{
  "num_hidden_layers": 12,
  "hidden_size": 160,
  "num_attention_heads": 2,
  "num_key_value_heads": 2,
  "head_dim": 64,
  "intermediate_size": 320,
  "vocab_size": 8192,
  "hidden_act": "geglu",
  "norm": "rmsnorm",
  "norm_place": "peri",
  "norm_eps": 1e-05,
  "positions": "rope",
  "rope_theta": 10000.0,
  "rope_fraction": 1.0,
  "qk_norm": false,
  "attn_scale": 0.125,
  "bias": "none",
  "tie_word_embeddings": true,
  "parallel_block": false,
  "extras": ["capped logits"],
  "init": "uniform",
  "init_std_qkv": 0.0348,
  "init_std_o": 0.00793,
  "init_std_up": 0.0348,
  "init_std_down": 0.00502,
  "optimizer": "adamw",
  "learning_rate": 0.0019,
  "beta1": 0.9,
  "beta2": 0.99,
  "weight_decay": 0.12,
  "lr_head": 0.0126,
  "max_grad_norm": 1.0,
  "warmup_steps": 352,
  "schedule": "wsd",
  "decay_fraction": 0.571,
  "decay_shape": "linear",
  "final_lr_fraction": 0.0,
  "batch_tokens": 16384,
  "max_seq_len": 1024,
  "doc_mask": false,
  "train_tokens": 88660000,
  "max_steps": 5412,
  "dataset": "wikipedia_en"
}
MLP neurons of a small language model. Each row is named by its layer, matrix (gate and up: input weights; down: output weights) and neuron, and shows model dimensions 64-159. Each number is 500 + 40 x the weight over its row's rms, rounded and kept within 0 to 999. Numbers have three digits each. A neuron's up and down rows have the sign that makes its largest values positive.
Before each neuron's rows, "fires after" lists the tokens most often just before its 100 highest values on Wikipedia text that the model never trained on; "fires before" lists the tokens most often just after its 100 highest values on Wikipedia text that the model never trained on.

fires after: " ", ";", " |", "0", " &"
fires before: ";", " |", ")", " Band", " –"
L9.gate51:532570508570517446474533445545529553530460565498489419536514410550465435488428506464484571568505515483460535552500506446527589512491487551523541504435521515484412459526465550465559508516514515504514501441447507500519545549526516475485527467543519554491496527493517599494479536548478476543
L9.up51:506449433530548506554545405462491446461498507505622631574536518525487544502518486565553545466580542512540492488479532521547503481500514503494516502543529400472507531484487460558473457499558584483478517512460569527459524530540505481509542552505430501505480518492428482463434545489499468479
L9.down51:471462487483536540528452500499445475520451486572558510544529503469497505562473513490516455503481505541516445470430429481447559530438491514494459523498502479545479478400526458444472541534496552545513626483473511516503519452601558572519468492516533483518401475522450533524506502416457524484

fires after: "0"
fires before: "2", "3", "0", "5", "1", "4"
L5.gate309:445481487542437555532512495463480489470417531522555483473496519570502490560507450447466521504475472582451520470572444520405489486550554516524467493487511466484487512464493541533569512472481483509508515522508451516567512438548497522513443473570531574393544534484447469473500500521612535406
L5.up309:428434391464504533453462495488479520472553537538576473500498551501518510455488430480512471477458485591517533527553493493480569525504494518485480422494581458576527534500521483521499436470544470468467485461481482493562382473510525511510554482512539493625555542517500453539443528542512490394
L5.down309:446506483455533508437537463556544474443483440509508530540507480504507480443528492505553500508438540541533527635467550485568509558549484488496474470568476480513495469519546525489497422448549544463443537444509516441511460505427447520473504520488475412638488522527523515508484563521484470462

fires after: " on", ":", "On", " to", " |", " On"
fires before: " "
L5.gate97:487511458577459417435453443485446558536472482558500416460513444559443516473487453468515570474434428428480560513522547522506523420494463504473535475486524506446500521512504468484472541520502410386494506507501492506485474498466462484454577580569538521509497504536483537515491481511469479452
L5.up97:544529509494534441522495492566520502479494435490551522513494474529501575477467473460487465463505485488449449461499409498484466498503490519413591469514501518535401496467427512460567533464507466526496498453553551517533547462520491485455502471530487494437439538510512502535483507502522515444
L5.down97:484483503548426528429504462443470460550425506525512462479496455487455500506521486513489541525444508486528475560492544503537470488504462461503472531521456424495537531490546424484525404473468459475555529462509474497497507519380566511488497532516490577508603469495536529475525502479447478583

fires after: " ", "2", "4", " Don", " Mar"
fires before: " |", "0", ",", ":", "4", "6"
L5.gate147:530517491473446464522449511448487511481430556526584521480594466519506499464487519478477559560545513547462480452490482499437593459472504519454523533511492533475488467483550440462447507458422369455496517533517486602509487417540483515512485546515533493501545564502488509449514530522595463475
L5.up147:557519455493489505540549473463548582459440507520414564495451503541555569498488520500482487506465444506513568515428512484500495456551495631564443564512467479503480549493473483519510429438482438460490518502455464520468480507504520480533513573491584415546473483433522560558516496458496506489
L5.down147:486519453471542536525545573459592505486510444547435498460437464539490511483521526541518474527473459550627527497530488460529439495442549482512440548527538502506504537520450551520567525498507516490514476438480445549495520534493495549501425469528521495513528538503501544484499525541460512490

fires after: " in", "In", " the", " ", " |", "5"
fires before: " ", ",", "."
L9.gate281:488491470461508445465515504524467525475506475539492489489529530517470455495487514527441492462468478544430463484469547515469602487526480482533585552537559535480483474493536519457455517541524437492470489601494441466559557495532514584499490544561521450537491486552521491477496487565503584469
L9.up281:492497525414417519479502443514429482509521509560550527510455496492381508485551513568537547449561483519537490497437508477526551421499517522451494544532523507496457489544416409428560442493538444472487485555474542434489522470478543534487532528509486397446554560553477499541535513549431458525
L9.down281:422494553629517479496545479489561439520546524482441497512462472485499498503512494559561535496550530499554507533479546469484436466555522544507580574585513450498505511536454514505588464538536557550555414482551471468484465521585489476514547502565479499454547520542511541520509489550523468530

fires after: " in", " ", "In", " early", " In"
fires before: "1", "2", "9", "8"
L8.gate27:431519455468454520518430512496491535436471515505562471520466499578453583520515525513501502503525518525520456489525543542460518441508470479502560485541499467499567543454514540494478521453488454474530535534471514398533474430523544560494558482557528541502496561499549491488529585493598521474
L8.up27:461537498479420478510452472532451531481533554506590562550465510510454472506549474463453451493508481532557467427517452546440503410544462520468571571526493538504525462499434484488534523455545452526500492536507503451511500510478515468463444548547477496483541565489491507478572400478517490516
L8.down27:493480551455492493530487525600510530508551530487430469494511582427491480538547498479533485504517465507514534437527505498478476461450511548477542446538471559621475453486447370490514478458450491487489547433525550483487461444518525535503494525483474412524527478469451456599490474521479509481

fires after: ".", "\n", "″", " ("
fires before: " ", " August", " the"
L8.gate253:530516516510502538500451476478451454505493525533488531509486526557505478497506489482467572455501462488571514484561457491502448542497505424435547504463548559446587441468552511532480512496510476389507542552531535483543486463548513536457504481536541546477509504553559541408557478523563523473
L8.up253:536466532532525522517555458529483476540524478553475524474544506521515498525552434586491550507485497544550406477521413562521513449440513479528505512500529546569558497510471488498462436455455566536508433527472480552529436445523569496526509510531570479534475563415565465498515532522472523475
L8.down253:507572525526532513516435485512565450513531422489466547482560471516471550527505521480542514505426573498533517461484500460505495523443468554525475514411505495519511530502505490505410520492515488521419579489489453517451452531414505527479438520512530475542513535453481544497483530590432510452

fires after: "8", "6", "4", "2", "3", "5"
fires before: "N", "3", "W", "4", "2", "5"
L2.gate84:540557457472482459504449458565513501526542477423526463539522451532461546529497546474538538498463558414424480539490548540454438473589577505424509496502421529448489504495508554494467534482540530463473578530530499463534500488471470544548432464528566500477485547489484512480538436404584489459
L2.up84:474485478566539449456615500500519459515503569470475484524543457539464597461504546509470465469436540500469427522484523533566425484589489491531586551560437491494496475471527468524518477500561513399515498489487481451508456507494532548516479585538524549577438519554385525482515494522491501485
L2.down84:490492459578508443494615487487516456473464564494465525484568431518485548458510546518459481473442517566502434522474483515524469526511442513556586586528511488547506458537515501469567474545542492465526508439478496515492462493450598566497537535544515496579463534548443500499484553536412529505

fires after: "born", " =", ",", "\n", " ", " died"
fires before: "1", " ", "\n", "2"
L9.gate62:445549526495472537528407473420498508474528500530494470481499483558444514561442473498504526461522504521504384525579453475497434539475481405531513472440467473476466443461515531491508494549466499471525520538536471540531564490535507559450525493529543495429525512490518443437567554490532556388
L9.up62:479458507525500474547482500485485527467523543543507457468562474517472605495505496551558510480490496553516480477561538429512531443512566551437429533501500532540487515463458425428499504497483449484428523396476498506503492448459553512481512503479482570562455498470538520549456480538468482550
L9.down62:448488490556459570451541519493461507483430509453486481451495492471529543498474554545487481499423513449448487519522569445483459496495473464437507486483458544519455549553523490530523462530559528466510439383497500455525436481543485479531467496487499521594573500532515541480477541395482478547

fires after: " in", ",", " Western", " of", " and", " –"
fires before: ",", ".", " ", " and", " (", " |"
L8.gate87:522505504440491409440463376409492516468596469456475474577506511504471499467471529455498538503500427581539513494499486404556576513498501553498522528520529516494542506478459495500442477525556463500468493567530523526482533466554496497466550483610545507528439494448512482484540510494499506462
L8.up87:534510467506459535413516466573494546428495454466487466480503484452451449482524463521494503478504460480570475513527569448542461462541569557538452527475526566548489587506491533535468479510569433526443446515528462553490437532470462512469546488593527523489527478496460497510526454448474528511
L8.down87:481479449538529496580524479443514525525479538539534539540490496520526474515497455477453567523604482610555504505477503557523485481469509474526493489512479444566470507511464572506548499542496456511512398493526541558537475523434453491479551500565483510457565483437475587535494495505539524509

fires after: "1", "0", "2", "4", "ly"
fires before: ",", " ", " the"
L9.gate280:468553521451511465505476519532518462442540532532485524540527490511448526503557470430528477512515524510496515472474482539516468477529502508457553574517515584553426477438469479463482535471494464509443564524539552444522514463525468505608515473524526505512523522513485522472550529540521485523
L9.up280:457450542516467471483541546500518530553560472555540553490516536449432434446539502557513437495514429544494431492489500484471400449532538500465566534489503527519485506474492497548469458531464512468514439518482466477548552517493477558535556484578508450475457426457444496516562509528494500476
L9.down280:494475516509428442564518503463465570485461527470454555500605525419454497544490466554458436521434508491474479420472478498486487508533407466485480530526545494482507441515504456542509479538469466492492490476523589486504561402393522477496531463542582481482439479519521555460527482534487461507

fires after: " in", "8", "4", " In", "0", "In"
fires before: " ", ")", ".", ").", ","
L6.gate81:459494485393481455544451481601512549545532488543559467489515499491437495503508521527544501515488482513508471437512523481398493519492487468442511526541519528500518568492482513444391494488566505539476551550487535503533480416529478477485496460574574502464464563526505549522520514534570476481
L6.up81:561474524483483495504479452475518471502590497456516466462524495454441463554506561405470508490512504427503529522495457499515518513464561440588549542492442480535547463527522471529493490545537487420627546518542501536547538499487569504470591463526526499497512520477497518524516469501483540520
L6.down81:412508574493458466454519525484421478500501476567432538483482540502513500472512492528511470556526453596541461448478462495540520499524513493389491538505513479520466589517492546523459491486565442505442496560460510490554523513534503466553506402465511500500534484485497549574473477565482478479

fires after: "0", "1", "2"
fires before: ":", "–", " "
L9.gate31:449454498529433495536519597527541455526419432540463444438528463468495473556547569520467490510436504439486496553462506506475456465541489501422567490491495501460551446551492481509550502449545576407533533465525487476502503508492492491541501465522495456436485460505515583431575461467468482536
L9.up31:475419426518516518501544486583506461495481547478525505477510502474562549530480503520549479466489427442430511508417467539535567492443494497488527461487452510516455421478505528528512495547520536508492501525500462555407454394538487454506402508462531503598440558504467540489428504482488524520
L9.down31:493498538539529601431466590503508499510482502467562480490541498523501499514502514552496587538504513472486465495513544514461473470532534473475449545545483488450586520438586405512583481478463534584538481525505563477506528529427492499511514475565442537558548497497451384415507516509433488533

fires after: "2", "1", " ", "6", "8"
fires before: " ", ",", " |"
L6.gate129:520495534464480460514470464384518552409504546531474504434491477512450543497484558553493467504407478524436589497506493469402530455491534560463513468545502496487443526501478541521457508478530482486489551521499548525531524455597576498466560561539521479534554507449499506422492483511567520493
L6.up129:547524459502523502463509523488556519496526526514534599527494482459517494516594497588513476425505471515487545429540508509488537489557513615509447500507547527519485499442557492512385477562506490463446504478546564555482527501487547503481501519429465510521539458515559467497450436522497546557
L6.down129:534491460525555523460472540506528479483482406523468551522524496436504451576529505535522543482564474486527474473451500565465489493536491592500441546535616585561560455529506521485507495612509534485450513468493484536481533544495517517518470468440494470535467495460545465525506469545568456510

fires after: "2"
fires before: "0", "1"
L9.gate240:505445514430489499520494479522535437445516441441511468508526450479498466502438517485465486436508536492491514501526563533512425560564514481495468437524490505510486493455511367488493459520439485441450564479471550436506465436588577459451483511509455501535517586574545483520482489491478486452
L9.up240:597545432415447474553519421514538461496565398483525511542509448521554458482438502484499501454510480453466494501513514516493373496495502503528488492568545517511519522442541485533537500480453499483475527468509548505529509520510548499514440542476448467566537494518523492504547447517495484545
L9.down240:485455436497539499501500503468475528555541477437521487509567476514581450511510530480513415435504557480494452456632504532492454489507573532510483559447509505555437513532482555449492503552467451470494461439488516473497472465478525497529516496440445499574563518533528458471549469457442512464

fires after: " ", " (", "5"
fires before: "0", " |", "5", ")"
L5.gate23:441475421523466490480521546508517560432508475435459468511558560533481481449451455462434501536501498526467454506452512437422547471507484462547519490401516480547535435474502478501553553474476483449535491475484468580521556478517572561471447481581557464472500571489558477475461505460508526474
L5.up23:455502496529448460468556449555528547471429473478429524495592440416504500581482529434516448570418490453472472492522584525515527524456543541520488413518445482524452484496554481472487472507454519495431472493509486459536445482504529502511480508455466540502525485478520481503460479517496437548
L5.down23:498520428511490519436527473470558511495503464524544481542504563535498492457499531494495455540461513554466513589506524443536483493523489537481421462473546559426533459450446587515481492481526436439527501512484454509463548526500517472545505510478475523497500531499478592495521545493567447569

fires after: "-", "″"
fires before: ":", " "
L6.gate247:473471477562473551444413484515486496508433503509470509489471536513488523556503525486467597563512460490456551486520501518493499496514490442489459455512549415481516482514531509497527491498476499498505561493557474527501447452571423524450516467535531575504498514511500483445479416548551531460
L6.up247:499457464553505505541510538502578458522461534490439488521518508524509533519496590442462479507477475502478509418516480528515424473537560471522583541506478462419457488557545464550580563571534563493536424523509516567468472518526515494498503541519530486509517487521561421496482452469537560548
L6.down247:490510498501493551490567489534533500490514561565520524439481509456572498566559509560513564556418577544541486495526513543550451460488586468582534481536482490578550527472568510491542498457505502495542533448457575542491463569391521482436511470520459504514477487488479480464470494516485558454

fires after: ",", " "
fires before: "2", "0", "1", "s"
L6.gate58:468510515540495524535496515394517548474494503561554507475514567504459492506454536515521564471530463542507578457515395525418547468414537515479579509453479488568489573466483545472512468505431509456514530449560527520512534479494544549537504496457549492453524483417520508546508454488558574480
L6.up58:459499554468512511466500504447527419509562518539502499573453530496534550547470527510574535490513445568515467518484475563463481517505503541471513572588442517456491458498437578552511500560567549564479469536492523469504455456526471461559484453579524530451462478534507493555477548501533511508
L6.down58:507477513519486497537540567538422573447497490568476517470550462475488563480494481499529461537525441534424483468597504484578485452529458510538441456508467514492429499503500516449416500483476502518523481489494495454567487394437534526437461447502551486512539504492438559574523579545484442485

fires after: "2", "4", "3", "8", "6", "7"
fires before: ".", " |", ",", "8", "th"
L2.gate270:524528486500489509477471479505569543492530471538479502553490538529485495517562534498546428500433479514541494491471585492534510542474570482487560496521495499519518516528587537570460539501523480477508479614465501506477532488600557458535536548473501488548559489520475465454538556564524503481
L2.up270:602534532480533481538516463505511497473482490474430529527577575507543596437514484466446459512539517534483565532474493421547480466486559480465445442530521464490491478482573458480537529407455536511516509525448558490548460482528465483625463518529530491552489497533469517631543477532515518527
L2.down270:413506484521521465443455534533510522563505528498529517517451436501500452574522580464539516524523479398510447475493520505514522545480456553551552539532500530496481489539479552539482464505536459473464480520483407530437479487522529468392522486445484475465532456540528494422471566462484458397

fires after: " ", "2"
fires before: "0"
L8.gate138:420451510479493486476459487524499539471488376507478493543543475536489505495543556387460529472463469534467469439532548514448476440481554509526506479530468550545517455439469448498495525503538556487515541504541473552586493457578522486497470539503551507553548534465563488462457520470534511482
L8.up138:512514427484436523515400440505501471535502527512504452422480497520524505443525524548539485475602439541456519573502521429478504500534468467557499469561460478524535534511479495502530464466459402478521492517495559537434486504514505484495507507480519513477510507452540545526440480580486472514
L8.down138:478499489488576442441529580493491539463586514497445487571524502519498502410521505486486493414499543513484582571552515578590484496570516445477445460512526542474497446467471542536514501451507489483432520498548528490456492541544526424539460513466557430525500534533500509451523507449471544463

fires after: ",", "0", " the", "9", "8"
fires before: "0", "s", " of"
L9.gate119:527509508494465512418537521462472525543491499569551505529504516500463515464503461555466524542440513554546468450484455528511509475485502482481438604480431483513543483492462460559502529476421490526481551564485460434450482517511509558526440468511564557519486472568463498525573530430519538474
L9.up119:538482504504443484468520500501451473541587529480528505488498526450462480471576400462618557480457465578509554492501563602511543454567467512448552538566465523519510566496475501523492491536453476495527512499498536548523509492507567465616475440453517501538510481601484508516420519470518513457
L9.down119:600499517518515479465481437497467463449541510483498518503520490484454477496500474484561550518484486509477517512514521546508472551525488516505481416422473465499526467514458498485539514501495519486540556561468611444457487511498489495548454491491514436495503440528512525521511526555449477524

fires after: "|", ";", " ", "N"
fires before: "8", "4", "9", "5", "1", "0"
L8.gate37:511479535527527477557484521490422446464440502534451517524570540557493572491480522532474524507519509487471586438494557465492554461481425482513468484466557456527597430411498545495457481544482494505547557548444457452483497532500520488456435476494531519454494521467508486559554513580540496479
L8.up37:529502556525549484472498502495525425520548505574413526484453485478492555525511485529467492453461470441482552435477500487527435448500503559461511558527500479540448517453468473512473547421464489513547478530563430447557482526534507497492452497462532477461536527454514509500462476453421406513
L8.down37:559527495499541558522502511462484485537542495524462518542440557468512526425573454532530481427483460518576436481488548464548409493542497533481488531520517559556476470502501429503433504541494516495504535429502499500485436480374550471480469497439466464565558516555493533496528522458462471501

fires after: "1", "2", "4", "0"
fires before: ",", " |", ".", " and"
L6.gate189:540500509488513423495476486538489498481517466528482563484472575486473444433494513405511522491532477522469500476571477524436486537562553546448458485491484489474530515447434495481501470451492526521478555579508472455577462461540549502530471369567521471493447521467485517512474459456533564468
L6.up189:472482583436498446458433520538459483483508508474470471502468502491475515507514531555527526534572443586479459457511569529440436482513543536492473568563507521477518498461499490505516471503491474495480556508494549532551451515507432494462501452539528545494449480486546442510512417478529525530
L6.down189:465479480494455524480514539523462487483479545564390466446488532468483463543461508550427460530514451511535394469496547536515500480457482493539546552467424471557571496481497510501464506549613552497505477507523473506546495471463460494501546559559539569399421463494484489512527465550452413443

fires after: " ", " ("
fires before: "0"
L9.gate56:428477466463447503554424490545568514509553473522477464501446588563470540511506458515454510499531429621466447583517452508474475520536511502556513455472508517466577468527489537545494526467502489510568441495467459500536488494529505577523503587614511499431508526556509446556522530501527500461
L9.up56:582502438527553501475531446464560522418512562505466489509573449492535524579521512540485417534486442484459525484441443501444581465446472489558478540536564527481519455427483556454485401495523472490488532446552463524546501462517462525551488493470491492444514495451525514527463550579501543509
L9.down56:514541479523389366468463530541527466552411472511525484466475584483473476477511522444520530481548539459484523533537498530508505527554519533483501445516486582492518488440476542564554477509506524484519640455467510495529383509487501457510520500541474463533545557563528542452462510528526559542

fires after: "2", " ", " ("
fires before: "0", "1", "2"
L6.gate93:400509465512476476499508426448530477416494574500520441520478531502520500522443531468535525443519481508461487420478529457472521555530446537509502559492478524494554470451522531508570483458515498419523562472522485507519496452552511595518519581534534498482500468490536479504507480509512477445
L6.up93:482536490467549412542472494504469414466517462414538476563491505486591449528394593457584536459492497487524500504481499489518463416510531498466570496521461558491477538458544487525516506534488462566482499482482523432467446518495539436564426468525493438488488470437489493566495474486518510519
L6.down93:429504445473490563567487492574521507472567474384486454550491523548589479450508521424561466448475500508483517477452527483548429498448475521486563474484448477512467477492553461524469471534500454513470516481434553492422470506479523450507405472457445474552509519492507426486493517505476459446

fires after: "0", "1", "2", "9", " in"
fires before: "\n", " |"
L5.gate211:510488502523512562487500475443476465407521521499583545496500540510388484510438502550497497499490466563446456473548433462408446521470470548434567496505498471515513494499580545459435503433444446574522490538479469509489528464511487539525472516525509475472506493461504541521481445537515542415
L5.up211:578467518489531515450522575519492523498444489468488507496437394446436444512507521544477492541550572464554466513473551522493525452421469507558542494499506493484481497489478547467451509518473488545459503530538558435430488509497491534468575438514512444476497500512520579561526478514496483484
L5.down211:525493525464395478510517470523527544474434517445559443490538527433591426479541530488495505505576549398524508612466558509495432433513498466520515488460451540455482442560519463506544469515506519598525493525512448495522523576481505457464547522521460480520549471541492463496493506432476503488

fires after: "0", "1", "2", "5", "4", "6"
fires before: " |", ")", ";", " ("
L9.gate242:536474499508453521486481497474499426448418530514499483470545443536517469554453524505495497516534553467476455453493530427485516513478455530455518511486508525455475493439435542475466499429511512516552516565479541461493490542618502471493593508477466512507494466533480547398444489512480503532
L9.up242:470454500583484496528514464478484504449481473524525543493435404503451482563481501536497525490511547509519557427519496458472556494511520506542446476531536474548550514461483539474480510465503552520476546539495507566533526495503514512472554484468518472477486466435534489453507445422521497502
L9.down242:518466449532572402459480461542558475519513471507511551507436556467579464522465495515535505532548480581511466446446441475464469484400562504483518510465515522489435490508488560507499544553399455535419514533465499551465528526483508532570514512451536427445434486424542481518491494464416486528

fires after: " on", "°", ":", "″", " in"
fires before: " "
L8.gate217:498511543503471458546453477493504466428518424549479495509474553569447508462472484443530513526443511541470482493514474504484446493560546483511546512584540556444481509440536466432545496535500463448565516543489555492524515443546456574493545462536560488501513498543515542436538470521505480417
L8.up217:519532496503557472529475459556514509459523450528536434465476517492482574528536512446496486494454513474515512564430470458562471523501523484497487508484565501563562489484468432473511483444474501467529478462501481521501522507506455476464517477526513524509470570451547487490496522558512463461
L8.down217:498525474558521506502499450554483521485518557469530542454542464432457547467524461492482456519506501530542530467464481504608462559508523483525502514488506463592579536549483511468490468465490491533486471459535478542460450593419486474454489458483457528529513575429509511494557543577449460485

fires after: "0", "9", ")", "3", "8", ")."
fires before: "-", ":", "\n", " ", "–"
L9.gate272:586517527492493501485581515562480535543541435492452470485505478520530545518581529512557551516402449530481495541518421525471498538517502449448459546537483588492519435496553509506520492468452476549574521525422433427519496560506512451518430411491519519476533474561539508506527507516524537438
L9.up272:518404486490573545540585481440475533484521427499530466419438420481520514587493532524510514507497594459525469534510552545544474457544443480512475510563373483504545484440545534487519496525487532447501520509567498460489466445481463524546502489527488520481454505540567515481455474476410417468
L9.down272:487458485540508485481553538494511498594513483430470469441469488412512503481538460536503469442505538498519484489513502487511487435505463541580513512541459462470546475503468502508469465532490511485531419500504474447481501457404499613520453480518512580419516513496472488449520379495479509468

fires after: "2", "°", "9", "8", "0", "7"
fires before: " |", ":", "–", "′", "1", ","
L6.gate231:541505546487479583395530467516413467592509522503491503557496559536498529491558488446506496502513517476503556534415515457535555448573512505440476515505566404437488539475567460504487514504556500484537520446505562556487438522591494474506456484516540525523556549481460468443469445517482435534
L6.up231:515468477559472517535549490510557572511420480550472507447458514437573491571528459553482467559532517509470485470485480508485459568499503491473416455474495557461490533466568487449444521484453523494491541564513496498501460486428445465549487488484542501441540499516465512536519485488489425508
L6.down231:542529562397526510454500457506511392567497455498469511423479425556431464496430538487517543438506507450528473522538510463544538507521475541533552526583511487473496578514489481504517518475467550554448444492486499515489559500537548492495489477532463530555505462612523460514552523533529533512

fires after: "0", "1", "3", "4", "8", "2"
fires before: " ", "|"
L9.gate266:527536515520533481525407500524513476463517481546518486455523548481474477535548567477522459471515545554483507426467426481531519426454480507545525437491546537535561409476411458481501553518455473442457579453491524520491461480462451489503458517463584476469524536487499579492449464512522461517
L9.up266:525498574488470510447515511471479523484567452505539510467561488439534537586476519479463484471496513513538484558463494452447507554501461458559465493481556460514467477511482558476471497487535526483475497544461391595459549544481585563537480532493458545456482469454466520474477528625473561536
L9.down266:528482532479518482446453482482446528560459515528482525521469542529523542469525510539459500524413609508491460490512518538572544442500469534472526527508474445459519567354493486504467446521430499498547554527513532424461528459485447510467461465535522524563467522502457561540497465478476503468

fires after: " |", " on", ":", "On", ","
fires before: " "
L5.gate70:479507462581492392524576413498467402532477512512542515446590515512408465458477459459446453466504466496471498520533562553528583512522553485463509507528508539510546543453464511484484531545427577494521525496504479546487611455499541476470520493497560563469475475547506565482537477507536505508
L5.up70:516513510530510394480491439579502458544551507539511491452570465483528493512484458515450451484494525450528496513543506557597462519489570510482533528525433499571557494549502479521497516574526462540523445468475524574436466517471551447430566433520520551506479490614541496487498525502443483524
L5.down70:507485512421449617443443446570527475512555471505481539471448422528523528497489560567498538512501549550458512467478427439527455490456512536544519480498463479556525486550577506506519490458531454495479446478504463446485389503465499511460503474517516432591481576507494476452448518472496485472

fires after: " ", "–", "1"
fires before: "9", "0"
L9.gate142:473485441520448528502413484474490427459494491517491532541541569496490523519527530471538524465572446562516507489501453444499523558465519492494515435530475505472561431457496481520509588503522468508477511545539476463561500424564508434452471553525451504544557566460557457506453499499495456551
L9.up142:516459470551478527514484528489496558534491510445427568482500430486543541460436591551468488518549510559467501444495562460477495464512526517482472453436471507550466530456410515465453479479489496512454507496541462471541508545485509506466486510447503488537512531448509502476460508472499443531
L9.down142:529564458533497472528416466475533528504503564537530543482469549557445420410537573490487561500464594521488535498487493551487515469545518514444457509444477498519526467567565570523530482465496430498461466525522493499423438483431461498542543517494516559546509521493519528479534544440489534541

fires after: ",", " ", " in", " New"
fires before: ",", ".", " |", "\n", ";"
L8.gate267:497563509386489521475426481455539533493528515482546503523431492528435503470450539500563528518527502550478518490537505510434476559501483479507538568512416481450553482465517509486480570536439541472572558610572497502531512466586540553502536413593555490484467572494555447494571532500517519501
L8.up267:492502443478483543479512511465535569492530485455547523450450469476508470546569495466520514460518551517496540535482527496533455575572503519556480488514471525503503528533497579466434522518500495501543482530557483546521510528490536495529511471578496383414449472515481480509541552585467522482
L8.down267:526564488522479504538510512511491509440514482530503512493539448401573444525537497464498510537549524513572484536523527513522549489494570503598470442530522534557462531532471489443476456424501489523450500524470540554505522589511476426505522512483509405476539505424435514551482457494487597461

fires after: "2"
fires before: "0", "1", "2"
L5.gate294:462547475505465467508439459462501478475493506551557427493414501530495482468510545463501537489544503488493528532550512546440515475551465465488481491544472566436454499466513439517566489472478471481466602550523497447473466453523530533526541467486531462487545500539564581460536471475601516426
L5.up294:470573513468522431472481432490489490416494485463430532508488461474594470515383529515485531492490476437465354504447532494524470428439597538531514538505467533527486522481463403462445497515532506513463445455582531494505500503506491524498449576510525473528508463500571503545536478540421502528
L5.down294:499486421505486459463466505523496544508517501452506477526556531505522497424553583459523484455440510469458485535487488505486431454532555493506440518588482532526544476518523515529533459508477445541495498489473511448487449429494599449536444535502497503596505563464502518458501555558487532464

fires after: " "
fires before: "0", "8"
L6.gate219:435533460447469499455467532466541502448509464501541540539500496527480530541489427500449498519463499622487504480557512564392569475432485452502501517505429491537594519480524517487490515451506521458472553481517572521526519477537509578505431507568559521472445495506466515500477474443506480530
L6.up219:543473516428526468554518503535476569493578461524534508472505541505511444461501542454502440465509534457524548452526501553463580476532409468521569460470525462471509513463485517495507517438563457458513468538541514564500547436509522511511512531483507478427587566505567511545490515505512535473
L6.down219:541518447545495471495453546485437471520547428523408481520531501488520587492494461467504481537541503532509528489533561558546577464474542519527461527445491486498535470525476514551502510472488460489462519485499490480437474516501492494542453481466491530543545566557521490474480482536620503555